{
  "num_attention_heads": 4,
  "vocab_size": 2869,
  "rope_theta": 10000.0,
  "bias": "none",
  "tie_word_embeddings": false,
  "parallel_block": false,
  "lr_head": 0.00656,
  "schedule": "wsd",
  "decay_shape": "linear",
  "dataset": "wikipedia_en"
}
MLP neurons of a small language model. Each row is named by its layer, matrix (down: output weights) and neuron, and shows model dimensions 0-191. Each number is 500 + 50 x the weight over its row's rms, rounded and kept within 0 to 999. Numbers have three digits each. A neuron's up and down rows have the sign that makes its largest values positive.
Before each neuron's rows, "fires before" lists the tokens most often just after its 100 highest values on Wikipedia text that the model never trained on.

fires before: "0", "2", "1", "5", "3", "4"
L2.down414:452464544441517489482571554454403397448478453564579497569466574547389422453540440444525398440433514530416405559475479548514541427398523544509474543430474517527507430520445480537515446523525497479427509464493457471498617585593449475541397494527536466515551511448485506461434453520503515540418602524525542508500486425451475497423563505508505468548395499528513538551587464472437490531487492430561476518597462491491463466431550474462435515489525555480504482537521526548533506521617494506500504465390439472480523558521425543578514493544439457518564502476420503515485392516494524549

fires before: "0", "1", "3", "2", "4"
L7.down638:552547508427430481513517483544496597571530484475532585481546474570466487552600444511463505554501580529430467430569496692466444436462492588477541497506463517457542491503456482581516588504505513418541612483474471489570519444471504476460506461569440451503409490521446505482490407381452503551477505536533498512472497485530499559570567503567480437422437450531389503492550483480472544410551435535526479563459482501430512555511545478487475472553473514459492570423463479470502383537429432506409440507512542487524454453540524448566573502545526469458464569527558493462580533484454568575

fires before: "2", "5", "7", "3"
L11.down702:522482478547531508463449419531427469534410542553480533494558495521488406382503500521429475568448426552481595550522495572501513452524475528497522462449525563560510538491454436565501498522586465487486534613602502541531456418465547471597568512533465539501602519467552567450547468481429479547508509534474583523498515420530520445533478620515449518477506514448500537519391468439475545500453468494447449571460502530497575467532497452475592481491553597557565497461520535532540515588562486430545451538420659474472494427501507502484594563474432510488486505503487499539511468451485470503

fires before: "5", "0", "2", "1", "3", "4"
L10.down260:515472537475501491545463478524445434533492548480505533476540543551553512511472484450521471511495523477542546441524544516442482489484378472584492458482525567510469513556542494566529471468590449499523482507598454442530533406436491508517408431549549459411587512463484551499566404502449486545476502548472494549447518487500544464476593550510487461469459571508413615465532408524567541527486501415565511531523507500520599560497468539453535519465473432523529420472442492588562403440561480496587465577453541458527506568546466594473503432527467533443475537520507521476520472507458529477

fires before: "1", "0", "2", "4"
L7.down216:468466429503522473538524592483524553480525480536451495575475562570524568539509529440529561529443472547466510588542521487475481468457593450423462496501469537519487522471504492550426550517451622474615510460523453529496536525530523441525462511411527532460614489608511505487519407496515550526474550525527432472462571491557537467539447559428384553498536499533460538428511528452441438421507543455533552590565513507444389498484453476541439484545476567441505597591502405419462430415461450469596485540442590548549490480449558458605509414511470555420518506409484641521507503559430439563

fires before: "1", "2", "3", "7", "4"
L5.down591:523486470570543463480460478466499476464452534430588540411441543463472535509531506470419556494433563492463586486498548493496498545519483452508429448499516527562486551470542568566514474486507457362561504462489515427432487454492512563491570429511494571464510540501524542486493469417457630585446462444454526615583540353466462574489555490458422551482636490569436493525585412536521431456485424576478550482417515490562474509541448556557526484425494463511443535418509477425521501505505462438475488536500502572522516540537431593524452536504465390439446511417461423505562528490464612509

fires before: "1", "2", " |", "3", "eth", "et"
L10.down603:549517497551451429603492445501483517405460562467543516476381495548475514587399555448492495498445470557482539541642441465520461428459475512530504541523541527520487545508514553529523548618523440474511580513472617477413520445540551465477471501498547515454507477490540500511493524540516502538451455434530480505576517522508425539500503513459482528475509409599466609552569503553584475471506471567489526444468532543440450464525575588486594543544583453479519550513500588525506535536477544556636492465533563519502529562508463506691422516513468424435557446441584377507424447465578600540

fires before: "1", "2", "9", "7", "8", "3"
L10.down122:482437401524493528584485493559553472528385542503440507406411543520417410495515455506484543551455534601487483539474538506585515495520573543431557521540470664474592499550464511518526547482423490432473540423477493524527491511602513601460443509578520447517490397549463609494539525521648592528563546505502500477467529540549498456576556437536537508498573518469554411478482520496529505458534530480558514540486561530455569516461528451462466497409582467527406484496532486549450532543520376415482511501621517500546445527521538516477566438490527511459551480489448531540508511603388534476

fires before: "1", "0", "2", "4"
L6.down39:572443548401504545563480544394428538540557525509528535604586576571515469535462532473486476533488458574473479541466433527523508424471503560380538424425526614480539549518494516599460469504473463493551559402445434428492521454579554450529469533451496529601439444502491575437461523501636517537504456465506628426511605503549469454488528469486456523459511556535440456474661440536527531480491425525491501432526478506465422454513502571411587512552466499446501604540500516453443482430464433403565589499508551443443460530497487504460551570463553544585515502455420528436565474552499601534

fires before: "0", "1", "2", "5", "4", "3"
L7.down154:427490472418505449478503474477473558468449422520504472528531502476463424493459480429466468561510415456460417587420475513415459476427400471580466462442572385508516504476448481480456565539531581543571522522483435467538644541571520535562457519519478556551475469517477582417546484595501556534445478456483525550491514361560527499489474523437436493398574551515518550505447495445367532469488448453503528619543533459534580583410462426500543510479609530502481434469475469528489563518469481533452503487400539445496550548554529557501535501491425568565478508567520446538496479400508562453

fires before: "0", "ic", " It", "ization", " The"
L9.down599:481585508546477541494513501473458539515491538502474521571415519499535476556463541429446583447446509435516520459497558464477605373478465487489551678499454507489571506549425491481449522524581513510525639503562426433479401428492491479501518617440504452499406545463517514440529536514541506564579405497499465457500449581552582522438449518526474449491379472539507478537438562477446526392492570477466429552530507498485483558489580449469494454519515506465449496508497483489478469456487441583526438488565552468560502573454468582381528456570492480457526542551639476493404443510390448547

fires before: "ure", "y", "ri", "ural", "er", "ry"
L6.down684:447487499430511492438496479475523444499445611526439554530487536528484435431444546422483506575512465512377494480556443586439506506505481459470468485572529462535510509512500496485500447568531501424528506435429465532466612449552485481541484456477428495558530482444534548560490416540574409454527543531585501510525554444567500568466519476505532543462612442494472446509411482421560483397468596584554459468502458494480455467590513560532563438481523432552455551477547424541430531469408576555524556520501520506496467532504515576457541443456497518494603521532563501553484510503540542495

fires before: "1", "2", "3", "7", "5"
L9.down370:539505451442442499545523483624495400506370530489465484417590465473529407529418548433418479416465486529453498501467479513525518478473516582505474467536527493570470500548455562548464488580539482538506551489503499459428500441426529489432512577470448481455585499577493520533522381568450399548538404442443476416569415537487571496548552521436490494541574505529493438496486529473425442472514525564393432505477498432460509448428510481430580519430508454446498527479481536496499525571519478454566467602588479535524566491586513474500412469392446581424440418456515507460512421547526545566